config = dict(
    hidden_size=160,
    num_attention_heads=5,
    hidden_act='swiglu',
    rope_theta=1000000.0,
    attn_scale=0.177,
    parallel_block=False,
    init='uniform',
    init_std_up=0.0294,
    learning_rate=0.00282,
    lr_mult_o=1.66,
    beta2=0.98,
    train_tokens=484100000,
)
MLP neurons of a small language model. Each row is named by its layer, matrix (gate and up: input weights) and neuron, and shows model dimensions 32-95. Each number is 128 + 32 x the weight over its row's rms, rounded and kept within 0 to 255. A neuron's up and down rows have the sign that makes its largest values positive.
A block is one neuron, or neurons of one layer that tend to fire together. Before each block is what it responds to, as a language model described it from the Wikipedia text at the highest values.

Responds to: Closing heading markers. Closing ==, === or ==== that end Wikipedia section titles such as Geography, Cast or Esophagus, plus relative which/that after a noun ("the team that").
L2.gate9 [ 88 124  52 126 124 107 114  57 107 136  78 149  92  79 112 139 109 130  96  97 192 140 124 150 158 102 150 131 155 141 137 149 140 163 101 173 114 165  32  88 144 123 209 113 135  79 155 112 172 131 143 139 155 123 138 209 107  70  97 139 181  92 160  92]
L2.up9 [ 99 127 164 139  58  72 105 130 145 148  85  98  89  75 104 140 147 155 115 134 119 107 146 141 108 152  91 194 118 124  84 133 121 110 135 130 139 138 123 101 155 122 196 179  52  49 110 153 182 170 136  86 131 147  92 189 131  45 110 156 177  87 131 179]
L2.gate23 [180  96 136 121 138 129 117  84 152 195 126 189 159  97 232 186  96  90  85 119 160 133 165 143 146 113 162 153 175 160 138 121 144 112  80 124 103 139 129 117 116  79 145 103 113  97  98 127 164 190 111  76 105 146 195 135 118 117  90 125 135 141 192 133]
L2.up23 [163  92 130 144 177 120 123 132 142 132 132 164 139  94  83  91 124  55 127 153  81 150  79  54  97 175 136 134 116 175  88 126 149 136  53 122 140 109 178 112 176 136  72 157  76  93 123  82 135 112 167 101 137 140 178 124 143  84 162  98 130 124 155 163]
L2.gate45 [162 107 110  84 132 153 109 100 135 167 112 172  96  47 130 173 149 114 139 140 179 127  94 150 141 121  95 163  99 172  96 123 114 166 120 147 158 141  90  73 162 154 191 118  95 134 101 108 161 109  64 137 134 168 128 146  79 121  80  78 192 157 184 116]
L2.up45 [127 133 153 143 140 136 142 154 131 134 169  87 149 110  46  99 135  86  83 169  37 143 124  62 124 135 167 109 145 123 131 127 114 154 157 110 126 138 181 146 130 138  61 120 115 108 154 104 137 145 180 108 175 133 134 132 203  96 170 140  78  93 136 127]
L2.gate75 [156 129 124 131 102 115  97 140 123 183 133 154 136 112 124  98 165 129 101 122 149 168 115 152 130  93 129 106 169 161  80  47 112 166 165 118 101 132  87 133 163 161 142 128  19 107  98  68  95 179  93 137 106 151 142 174 103 113 116 145 175 155 176  86]
L2.up75 [127 130  83 167 168 133 125  90 135 141  77  81 195 142 109 105 119 123  88 157 117  87 111 153 150 104 123  81 198 148 111  42  96 111 112 110 104  92  88 117 197  91  83 120 149 161 141  43 100  99 121 173 212 138 169 150 202  57 103 118 154  97 161 131]
L2.gate88 [176 101  44 144 145 121  94 131 128 185 162 178 119 114 118 168 144 123  97 160 163 159  85 117 124 162 120 143 133 152 156  95 130 108  84 136 148 108 137  97 162 110 130 112  98  82 148 161 172 130 135  89 171 149 117 108 114 170 126 122 189 159 132 131]
L2.up88 [ 82 127 107  60 138 116 190 134 146  93  49  67 114 122  94  96 142 130 120 163 111 108 116 109 100 137 135 106 141 147  41 131 113 119 131  66 190 138 105 120 115  65 129 143 124 120 108 102 149 144 161 132 165 102 114 119 168 100 183  97 134 128 106 105]
L2.gate92 [128 143 109 119 108 114  82  88  85 130 116 126 109  85 127 133 128  70  99  78 131 183  66 148 142 120 150  82 153 134 166 142 136 142 150 120 131 140  60 122 135 160 148 156 141 181 172 146 120  83 135 122 161 117 163 153 151 148 102  96 139 178 142 116]
L2.up92 [109 120  86 140  80 163  54 135 101 104 116 151  93  69 143 156  97 125 117 130 103  70 122 144 140 148 118 132 136 158 183 142 103 159 126 174 163 137  90 131 105 102 135 146 152 161  63 114 139 147 137  75 122 154  90 147 136 146  98 119 111 105 133 149]
L2.gate97 [117  77  96 182 138 155 142  63  94 132  85  99  53  90  89 146 100 119  86 129 134 142 113 191 146 109 110 166 104 116 188 149 104 139 143 159 130 139  67  95 133 108 103 152 129  96 117 138 132 162 113 162 137 116 157 141  72  97 137  75 140 115 113  82]
L2.up97 [157 147 131 133  83  96 112  80 132 111 104  71 109 109  62  92  94  84 114 111 115 189 177 150 148  91 115 127 138 130 130 105  94 136 188 132 153 195 170 114 164 187 128 118 132 109 102  79 175 156  93 131 153  64  91  55 128 145 119 120 159 120 113  87]
L2.gate105 [177 120  94 139 112 135 175  99 116 168  57 120 106 124 159 149 146 160  84 139 129  85 130 148 103  72 150 117 125 134 131  93 133 132  72 128 108 157  38  93 110 133 182 145 139  72 136 117 131 168 148 100 121  99  71  99  92 148 129 140 189 158 169 130]
L2.up105 [108 101  32  67 145 150 105 117  97 130 175 118 132 156 122 125  94 125 134 103 114 125 108 155 157  90 123 129 117 177 112 142  51 137 122  64 140 155 123 108 129  72 109 128 139  71  86 147 110 149 201 136 125 124 167 135 174 154 118 139 148 123 128  87]
L2.gate157 [108 148  79 125 142  75 211 145 115 166 135 159 162 160 119 120 123  89 133 118 168 112 119 113 129 127 128  81 107 144 114 115  99 182  81 125 145 134 133 211  95 102 151 151 139 158 121 164 123 116 126  80 168 115 113 148 108 154 188  91 185 120 116 117]
L2.up157 [112  93 103 104 157 127 136 131 115 145 131 139 129 171 143 123 138  40  86 150 131 118  94  95 154 106 128  65 164 208 133 145  96 161 133 123  96 117 102 133 133 112 126 156  81 106 104 113  82 203 213 114 109 148 182 157 142 169 145  78  92 155 152 122]
L2.gate183 [120 144 102 169 162 136 128 175  81 153 104 143 118  99 157 129 153 153  58 165 128  72  63 161 105 109 101  49 150 140 120  65 164 165  66 149  76 117  74 230 151 114 135 158  90 138 133 164 114 110 114 134 168 131 187 108 162 124 153 122 137 140 118  97]
L2.up183 [129 120  63  94 162 149 112 116 127 113 149 103 117 113 136  86 124 104  94 155  69 164 110  97 157  80 135 104 102 203 116 105 112 143 107  91 116  98 141 136 111  73 127  88 132  90 118  96  99 158 131 153 136 157  90 150 153  96 134  87 120 148 149 177]
L2.gate186 [133 121 114 102 142  62  78 137 152 126 156  88 124 143 154 127 137 125 177 105 200  72 108 146 148 128  98 146 176 185 131 159  99 143 108 145 156 144 119 168 139 110 145 115 112 118 105 185 162 120 157 121  97  60 170 173  63 108 141 135 137  88 147  92]
L2.up186 [146  94 137  91  94  42 132 148 133 143 100  63 122 221 157 110 109 120  87 167  96 117 151 117 136 123 129  30 170 172 119  97 162 141 150 129 108 144 142 131 163  65 121 155 119 175 142 116  64 138 220 105 126 109  81 180 201 118 138 144 128 146 131  94]
L2.gate213 [114 169 119 156 207 107 145  64 158 157 174  93 194 126 157 156 159 141 108 159 198 109 122  93 107  98 131  95 176 118  98 114 115 113  71 110 137 140 125 160 113  97 197  93 172  76 140 176 115 106 112  93 125  95 128  85 121 145 136  81 111  98  94 138]
L2.up213 [128  80  72 117 149 153 136 109 136 135 156 115 145 145  93 107 141  65 125 146 119 137 120  94 154 127 126 117 158 167 132 143 147 115 143 144 172 138 137  80 210  79 116 140  65  98  85 150 121 194 185  96 154 110 140 167 175  93 121 128 126 154 172 135]
L2.gate236 [ 90 126  78 140 100 128 138 152 107 116  96  71 157 148 198 129 177 126 166 146 170  64 128 126 131 136 112 122 192 157  84 148  96 143 147 156 129 198 101 112  94  89 128  93 143  98 151 141 204 113  87 113  96 108 142 156 118 120 125 111 173 118 141 116]
L2.up236 [115 137 102 112 137 138 126 150 121 140 145  96  91 125  93  75  36 110 112 126 135 108  92 105 168 142 144 131 148 135 177  98  91 155  86 165 130 131 174  92 104 153 153 126  92 136 159  60 175 169 132 140 136 133 207 151 131 185  92  58 145 126 128 190]
L2.gate252 [110 124  76  89 108  93 125  83 144 130 137 112 124  54 140 115 128 101 101 129 130  90  76 167 182 139 125 106 158 121  78 131 166 163 138 103 219 152  44  84 145 121 186  84 137 121 100 134 177  63  57 127 135 118 218 179 137 142 120 107 180 145 132 102]
L2.up252 [214 171 104 134 180 126 135 142 146 130 111  59 136 175  99 101  99 176 139 153 124 142 135 114  89 128 145 150 123 135 116 153  80 174 188  95  70 160 143 130 203 129  89 135 139 113 137 126 161 139 174 133 166 138 147  46 182 136 147  67 114 106 133 130]
L2.gate276 [119 140 122  80 108 120 107 106 124 178 108 139  91  92 134 118 134 106 139 147 117 128  81 112 110 100  47 111 170 179 123 160 187 155  69 140 153 187 174 119 172 131 113 157 126 164 125 121 174 115  96 154 117 120 172 187 133 159 192 156 155 138 114  81]
L2.up276 [185  81 124 108  87 120 113 105 112 177 125 119 112  84 104 121 101 129  97  60 136  81 114 100 161  87  77  95 112 104 138 144 136 124 162  89 124  91  64  96 128 113 138 131  77 189 188 126 183 115 127 132 125  90 114 211 156 159 162 156  76 107 100 148]
L2.gate299 [110 130  51 140 175  73 126 108 118 167 133 128 138 100 127 172 107  67  63 151 113 128  57 148 116  93  68 133 151 229  90  75 142 112  75  73 174 113 139 193 155 128 112 106  98 156 136  93 167 139 160 156 145 124 121 123 137 121 167 113  91 132 112  92]
L2.up299 [177 174 106 133 121  45 166 112 133 131  30 143 103 102  67 112 134 141 115 186 135 130 117 185 135 162  71 179 121 132 112 163 164 179 112 109 178 182 127 119 130  99 156 174 124 160 107  83 117 138 114  76 121 129  96 107 120 117 136 123 121 126 105 109]

Responds to: Numeric field terminators. Closing marks after numbers in stats data: final table-row pipes, minute marks in goal lists (Thorpe 14'), coordinate seconds (25′02″), track-time colons.
L9.gate11 [115 165 128 183 154 124  95 147 123 154 126  77  83  87 128 164 151 117 134 106 131 136 119 107 111 145  94 142 118  98 133 132 145 151 108  94 131 162 122 148 116  70 143  97  88 153  76 140 138 124  80 158  79 119 116 118 108 121  98 102 110  51 181 184]
L9.up11 [132 156 108 120 141  96 107  90  93 155 226 163 141  99 135 111 193 120 119 180 153 168 144 102 104 123  88  80 101 139 117 164 142 175 102 129 111 110 130 129 142 163 110 102  54 117 105 111 135  75 100 110 114 106 123 146  98 122 149 134 162  97 104 156]
L9.gate137 [174 140  96 160 138 125  93  70 103  85  80  93 198  70 210 125 122 142 136 133 173 145  68 144 165 140 104 126 157 122 114 131 119 114 135 149 115 182 100 150 129 105 133 202 124 112 107 214  83 145 113 134 167 142 207 185 135 102 122 114  99 149 173 129]
L9.up137 [132 118  83 115 144 161 150  76 132 147  56 156 128 118 167  94  73 162 133 133 122 153  88 198 155  84 114 138  83 144 152  66 185 133 113 151 197 154 116 169 136 161 104 140 120  67 124 161 135 130 128  81 121 112 123 171 160 190 142  68  85 142 148 134]
L9.gate148 [135 169  81 149 158  98 191 147 178 134 142 142 165 142 103 157 104 145 149 102 174  82 119 102 158  77 180 141 134 103 177  87 151 122 188 163 170 175 107 171 146 169 144 167 104  94  99 116 114 120 131 139 150 126 130 163 162 126 153 102 135 111  58 133]
L9.up148 [152 161 168 157 163  89 178 102 188 152 161 101 159 112 156 149 153 152 128  86 165 156 145  94 148  75 169 204 146 102 154 121 165  83 123 156 139 128 116 162 113 123 130 127 145 112  75 138 106  54  64 108  90  53 115 100 130 121 126 138 116  85  96 103]
L9.gate174 [ 76 122  93 108 126 118 167 122 117 156 192 145 152 139 121 161 158 160 104 141 119 145  95 139 127 119 129 132 185 122 111  69 158 106 121 191 179 131 115 135 110 108 127 113  76  95  87 120 126 103 140 102  69 177  65 149 169 150 139 132  81 163 104 180]
L9.up174 [123 136 101 113 161 186  93 110 125 110 117 183 116 130 151 154 170 195  85 117 146 106 121 129 158  89 127 109 153 147 107 146 133 111 168  78 162  93 104  96 126 152 155 136 130 111 122 171 105 156 174  87  99  84 106 131 138 116 125 150 132  89 116 118]

Responds to: Decade and year suffixes. The token right after a year number, mostly the "s" of decades like 1970s and 1990s, also commas and dashes after years (In 1972,), plus stray word-final suffixes.
L2.gate1 [125 126 154 145 136 120 153 116  30 150  77 147 105 111  81  87 118 170 164 126 130 130 146 196 185 150 109 131 152 150 113 120 150 156 143 131 115 147 143 139 119 161 130 156 143 106 154 120 167 142 137 176  95 152  85 189 102 132 118 148 168 155 122 125]
L2.up1 [136 146 131 113 129  90 140 101  92 137 112 144 117 111 122  92 117  95 104 165 142 160 119 144 190 141 131 156  77 172 144 120 127 132 115 127 124  90 139 147 117 156 131 126  89 105 150  91 111  85 196 129  20  74 150 161 118 159 168 157 109 116 160 198]
L2.gate22 [180 113 109  84 121 168 128 141 120 211 182 117 141 199 135 143 139 148 137 128 175 130 119 132 146 145 157  95 122 124 118  40  64 199 122 144 125 182 123  97 104 107 198  39 171  88 129 101 159  89  72 134 154 144 104 107 102 121 135 134 173 200  82 204]
L2.up22 [106  49 130  94 167 177 152  98 109 126 136 159 163 128 162 169 168 145 119  56 150 161 128 117 144  75 172  88  74 148 166  87 210 132 190 143 104 116 145 104  81 116 154 136 138 137 110 168  85 105 131 122 142 128  99 119  99 150 112 108 171 124 117 134]
L2.gate47 [ 92 125 106 135 135 163 169 171  73 110 108 150 176 129 119 131 110 127 139 110 136 130  80 117 133 126 103 136  99 157 251 105  78 174 128 206 143 151 142 175  65  68 113 114 159 122 184 165  72  98 151 143  69 122 171 124 129 121 127 116 138 116 160 169]
L2.up47 [133 111 151 163 181 144 144 126  82  91  62 153 100 101 143 150 101 132 123 155 136 149 130  81 134  97 114 163 111 111 179 155 139  88 195 151 187  99 136 123  77  98  93 139  84  76  99 157 127 164 111  93 158  70 158 113 138 149 115 123 128 121 149  82]
L2.gate107 [ 98 109 146 166 137 103 147 232 105 181 164 110 115 146 135 125  81 128 119 171 138  85 109 156 116  98  84 127 150 154  99 130  42 153 138  93 116 152 157 176  95  86 137 127 130 122 148 163 143 168 139 138  96 108  99  98  88 100 148 122 119 155 124 123]
L2.up107 [178  75 104 197 116 141 107 154  94 156 184  98 180 121 105 148 165 137 166 143 130 132 178 161 158 117 178 137 211 137 137 154 121 131 119 171  57 185 143 142 167 164 109 120  91  95  97 156 117 138 130 144 163 167  89  71  82  47 153 137 129 142  99  90]
L2.gate108 [151 123 143 113 148 126 117 145 136 155 151 162 140  71 161  75 118  87 100  98 156 137 106 177 168 108 155  70 149 139 179 148 113 118 135 134  79 212 131  99 113  99 193  43 108 114 100 119  78 170 134 147 135 124 125  90 108 119 103 150 131 119 152 150]
L2.up108 [156  82 117 106 114  62 189 199 133 179 162 119 104 155 146 106 164  97 130  96 126 113 159 132 132 191 126  69 138  89  88  67 127 137 138 178 103 155 174 169 155 163 119 128 147 109 129 216  99 161  73 170 124 153 107 104 119 110 143 127 104 166 120  83]
L2.gate112 [173 111  95 160  89 136 136 151 145 118 127 126  99  94 132 147  82 101  86 104 120 116 125 128 139  67 131 138 125 158 162 157 110 175 130 110  95 232  81  83 147 133 136  68 120 121 136  94 135 121 131  94 132 109 143 166 158 139 156 131 104 133 144 114]
L2.up112 [155  86  61 145 124 129 125 171 125 147 111 155 152 132 127 107  97 178 109 129 119 146 144 192 141 141 129  50 120 195 144 120  89 131 137 111 143 112 130 121 128 106 128  40 124 128 152 165 156 133 134 177 158 118 180 176 110 133 157  97 121 153 143 170]
L2.gate126 [156 101 113 104 184 132 113 165 118 176 134 113 119  72 202 156 119 131 134  95 217 119 128 159 186 114 105 162 157 137 191 100 118 115 164 151 103 154  69 120  88 147 186  98 132 152 145 120 170  95  96 163 127  68 139 141  97 158 134  96 170  77 120  92]
L2.up126 [158 161 137 174  99 126  90 107 153  67 126  97  99 135  91  91 119 146 103 144 130 163 104  81  82 123  92 143 156  80 133  99  79 106 142 137 108 205 137 141 122 142 136  90 127  93  77  69 111 144  53 153 130 202 134  93 146 114 117  97 155 144 156 154]
L2.gate144 [123 151 100 144 126  81 165 129 119 148 137 152 141 113 140 130 146  75 126  96 186 191 113 114 141 129 191  66 107 141 182 101 123 129  99 148 164 145 132 160 101 134 101  96 147 179 165  64  99 156 140 186  91 163 140 110 144 139 123 130 125  99 133 161]
L2.up144 [113 160 147 106 172  99 121 121  67 183 150 154  92 113 114  98 167 108 210 224 123 123  77 172  80 159 143 119 139 146 132 148 187  98 137 158 122  94 128 167 126 127  96 105 132 120 148 133 132 146 103 212 135 125  85 120 122 139  77 130 136  98 114 136]
L2.gate146 [138 135 123 119 105 133 114 173 108 119  77 152 137 136 154 140 144 135 168 180 181 100 111 129 144  96 119 182 127  98 153  95 163 109 159 156 162 154  84 144  60 117 161 136 147 126 110  92 182  73  74 145 160  52 107 151 169 137 153 161 161 124 131  84]
L2.up146 [115  85  99 148 145  91  79 177 125 129  98 180 148 106 150 134 126  90 153 113 160 164 171 136 142 127 128 128 145 116 124 105  82 125 171 179 134 111 125 113 130 137 147 130 161 164  75  84 119 145 120  96 147  92 126  97 123 100 191 156 133 178  93 172]
L2.gate208 [155  86 112 156 121 148 122 111 113 182 123 160 163  72 187 164 105 134 129 124 197 115 112 152 141 104 157 157 132 108 117 108 117  97 118  44  88 151 131 134  25 104 131 159 170 147 106 126  99 117  60 142 118 116 140 159 102 160  80 144 169 141  96 120]
L2.up208 [141 113 143 168 118 155 135 168 134 124 119 141 104 139  83  84 144 148 133 159  56 121 103 128  89 135 125 145 178 140  95 125 171 160 166 124  72  89 131 144 143 177  97 114  53 159 135  54 115 124 138 112 152 151 174 121 113 120 146 110 109 129 101 120]
L2.gate225 [154 138 118 119 100  93 136 172  82 127 141 171 176 105 187  95 152 106 112 135 166 150 114 162 155 174 172 138 132 142 155  67 129 111 154 149 117 163 140 130 110 180 144 117 128 122  83 112 133 122 148 119 107 150 103 118 171 142 126 161 165 102 103 171]
L2.up225 [129 148 183 124  88 139 139 167 138  80  76 104 142 102 109 125  79 177 158 112 142  89 160 120 137 192 144 109 161 106 176 122 108 155 127 179 134 119 120 147  69 118 158 114 138 166 128 177  96  64 139 148 144 122 127 156  94 151 125 112 107 152 115 144]
L2.gate235 [139 102 139 153 133 128 177 183 134 136 152 191 135 137 149 169 137 137 154 128  91 125  96 165 126 120 124 107  92 188 115  74 147 130 136 132  90 141  88 163  98 109 175 169  75 167 163 105  99 100 170 109 147 150  63 174  87 169 130 140  83 146 123 126]
L2.up235 [182 135  99 144  94 150 125 138 105 157 134 143  96 128 155 143 101 164  91  91 157 151 136 170 158 144 142 129 116 107 192 221 107 138 143  96 114 129  77 104 109 126 171  89 144 173 104 163 123 165 105 118  96 134 175 149 159 100 126  99 148 105 113 122]
L2.gate245 [ 93 110 130 108 167 139 130 130 126 127 138 140  96 159 122 125  78 110 155 160 143 158 126 164 187 171 147 142 156 174 105 150  93 141 186 130  75 123  73 103 155 180 201 115  79 144 166 124 200 163 136 158 134  75 106 119 136 169 125  80 133 176 114  87]
L2.up245 [106 156 161 117 136 111 188 185 124 142  84 115 194 145 110  93 153  85 149 136  99  96 117  81  85 110 154 124  74  63 149 119 150 139 106  97 166 173 144 135 140  37  95 100 132 114 164 134 108  67 184 143 169 199 106  96 178 186 131 138  95 113 131 122]
L2.gate286 [136 115  90 123 154 122 122 125  58 131 114 157  76 111 120 110 129 143 169 204 123 163  62 157 144 172 129  89 160 190 123 100  95 185 190 157  62 104 101  98 110 134 153 114 107 157 167  94 161 131 150 156 109  99 151 106 107 120  97 105 180 148 121 128]
L2.up286 [ 78 119 130 141 146 151 136 120 153 101  37 155  95 143 162 143 155 121 153 166 126 129 129  79 111 160 140 124 201 104 116  94  90 180 132 167 109 134  90 144 122 152 139 105 123 145 152 112 102 104 127 144 203 107  92 109 152 153 144 189 130 179 177  94]
L2.gate287 [ 93 140 177 162 149  81  78 100 129 103  81 108 183 127 155 188 179 107 168 146 130 119 112 132 125  69 161 155 101 126 122 102 149 112 123 168 114 127 113 187  60 149 110 117 126 160 179 121 126 131 151 142 182 159 138  90 122 142 184 154  90  90  97 106]
L2.up287 [124  56 139 131 121 112 103 151 130  78  88 152 132 145 135  80 154 126 185  83  95 223 123 143 111 184 159 113 118 178  61 106 133 173 161 157 155 120 125 153 100 183 157  96  88  73  90 122 112 129 128 153 166 116 147 134 103 161 176 132  66 138 163 102]
L2.gate288 [ 96 133 122 126  77 103  92 122 108 133 102 114 136 132 130 114 150 116 142 139 156 178 103 140 154  97 171 148 154 103 149 113 154 155 124 158  89 188 143 133 190 112 158 149 125 168 137  99 104  68 101 170 117 123 102 115 134  72  82  95 163  97 129 119]
L2.up288 [ 41 146 175 112 145 128 102 149 117 150 172 106 128 127 147 108 130  88 124 109 141 116 148 152 160 110 120 169 116 130 114 141 130 104 178 124 186 109 168 140  93 149 114 101 113 107  74 106 186 133 173 142 106  74 144 165 135 135 127 179  97 103  85 139]

Responds to: Wikipedia section-heading closers. Closing == or === marks ending a Wikipedia section heading, e.g. ==Reception==, ==Personal life==, ==Career==; weak on scattered mid-sentence words.
L9.gate92 [168 153  98 110 185  80 130 107 149 121  68 156 133 145 124 181 179 126  99 119 132 119 177 166 143 139 106 103 126 128 158 166 138 138  90 125 115 191 112 156  61  91 169 146  96  99  80 125 157  85  94 126 133 123 156 140  62  94 139 115 102  86  51 126]
L9.up92 [141 127 154 137 146 113  44 108  95 136 163 109  96 135 103 136 139 131 100 131  97 131 141 116 159 103  77 126  85 127 153  88 122 159 128 109 121 122 149 140 116 151 109 103 103  90 160 105 145 164  70 144 151  89 133 216 100 106 154  95 121  69  98  30]
L9.gate129 [164 107 106  63 123  92 116 131  93 105 115 109 112 132 159 164 146 153  57 153 174 152 139 116 157 130 104  68 104 100 117 117 153 139 109 108 142 122 134 126 140 120 148 110 100 145 151 213 103 158 152  84  85 122 170 166 149  99  82 107 126 172 128 123]
L9.up129 [136 123 104 129 135 189  59 167 151 121  89 149 148 118 128 163 141 174 138 132 134 147  98 169  87 139 199 105  99 163  98 112 155 143 158 112 153 148 119 153 193 131 115 130 136 117 159 132 120 145  94 133 103 120 149 101 126  55 114  72 124  73 179 179]
L9.gate188 [156 156 133 109 136 139 130  16 112 156 139 166 148 139 124 160 133  80  83 118 218 151  98 113 126 102  49 114 111 131 135 140 101 134  63 127 145 122 103  97 137 162 129 116 174 134 113 165  63 116 154  74 122 144 164 120 101 140 162 148 154  97 129 156]
L9.up188 [180 159 158  96 154 127 119  38 127  97 105 141 133 110 166 152  67  26  84 134 141 136 105 122 108  83  59  90 147 152 107 121  84 115 138 118  98 131 106 103 156 127 138  83 102 127 170 170 136 133 128  93 133 140 206 136 112 155 121 152 164 126 185 119]
L9.gate244 [147 104 155 139 103  96  67 136  90 150  82 143 118 152 168 137 133 129 157 105 119 103 140 176 138 151 166 140  82 169 148 103 121 166 100 181 146 169 150  99 163 147 217 174 140 104 144 118 165 194 114 184 164  83 153 133  87 139 185  69 137 222 143 138]
L9.up244 [107 162 179 116  84 124 103 163 108 130 164 147  75 196 144 132 167  99 117  90 134 145 111 136 137  46 112  85 107 146  99 109  71 160 131 146 146 121 117 153 147 153 160  83 111 106  90 128 122 135 116  90 142 122 126 117 105  80 143 138 116 180  45 129]

Responds to: Heading and title closers. Closing tokens ending a short label: wiki heading markers (==, ===, ====) after titles like History or Round 3, closing quotes of track titles, and taxonomy or table entries.
L4.gate142 [ 85 158  87 150 165  76 142 106 100 144 167 102 148 136 131 102 150 125 122 110 179 109  80 160 152 114 139 129 141 162 131  55 182 151 149 158 116 126  99 127 162 143 163 143  75  75  99 115  62 155 132 126 130  91 186 161 120 116 121  48 114 141  93 134]
L4.up142 [128 164  73  86 182  98  87 156 123 147 106  81 190 149 156 129 130 152 118  99 123 120 157 136  43 139  91  95 113 147 114 134 103 188 112 164 128 118 134 160  82 146 128 119 155 140 150  99 107  85 156 128 107  73 119 129 142 171 150  98 145 122  63 175]

Responds to: Numeric and date continuations. Tokens that complete numbers and dates, such as the "s" in 1970s or "years", decimal digits like 26.43, and commas after dates.
L4.gate187 [133 180 179 189 156 121 122 179 107 178 159 141  96 128 137 144 159  85  86 124 144  99 102 127 149 138 142 195  80  96 195 127  56 134 157 145  98  92 119 153 152 137 164 150 100  98 131 171  85 128 139 128  64 155  87 149  95 146 101 158 102 144 128 129]
L4.up187 [109 161 220 202 118 128 102 175 141  91 152 135 103  83 158 152 147 133  77 129 149  86 121 182 148 129 162 124  83 149 154 116 126 124 126 159 128  79 137 180 125 135 134  94 117 115 122 116  38 127 159 151 121 138  71 128 157 166  98 124 120  84 156 121]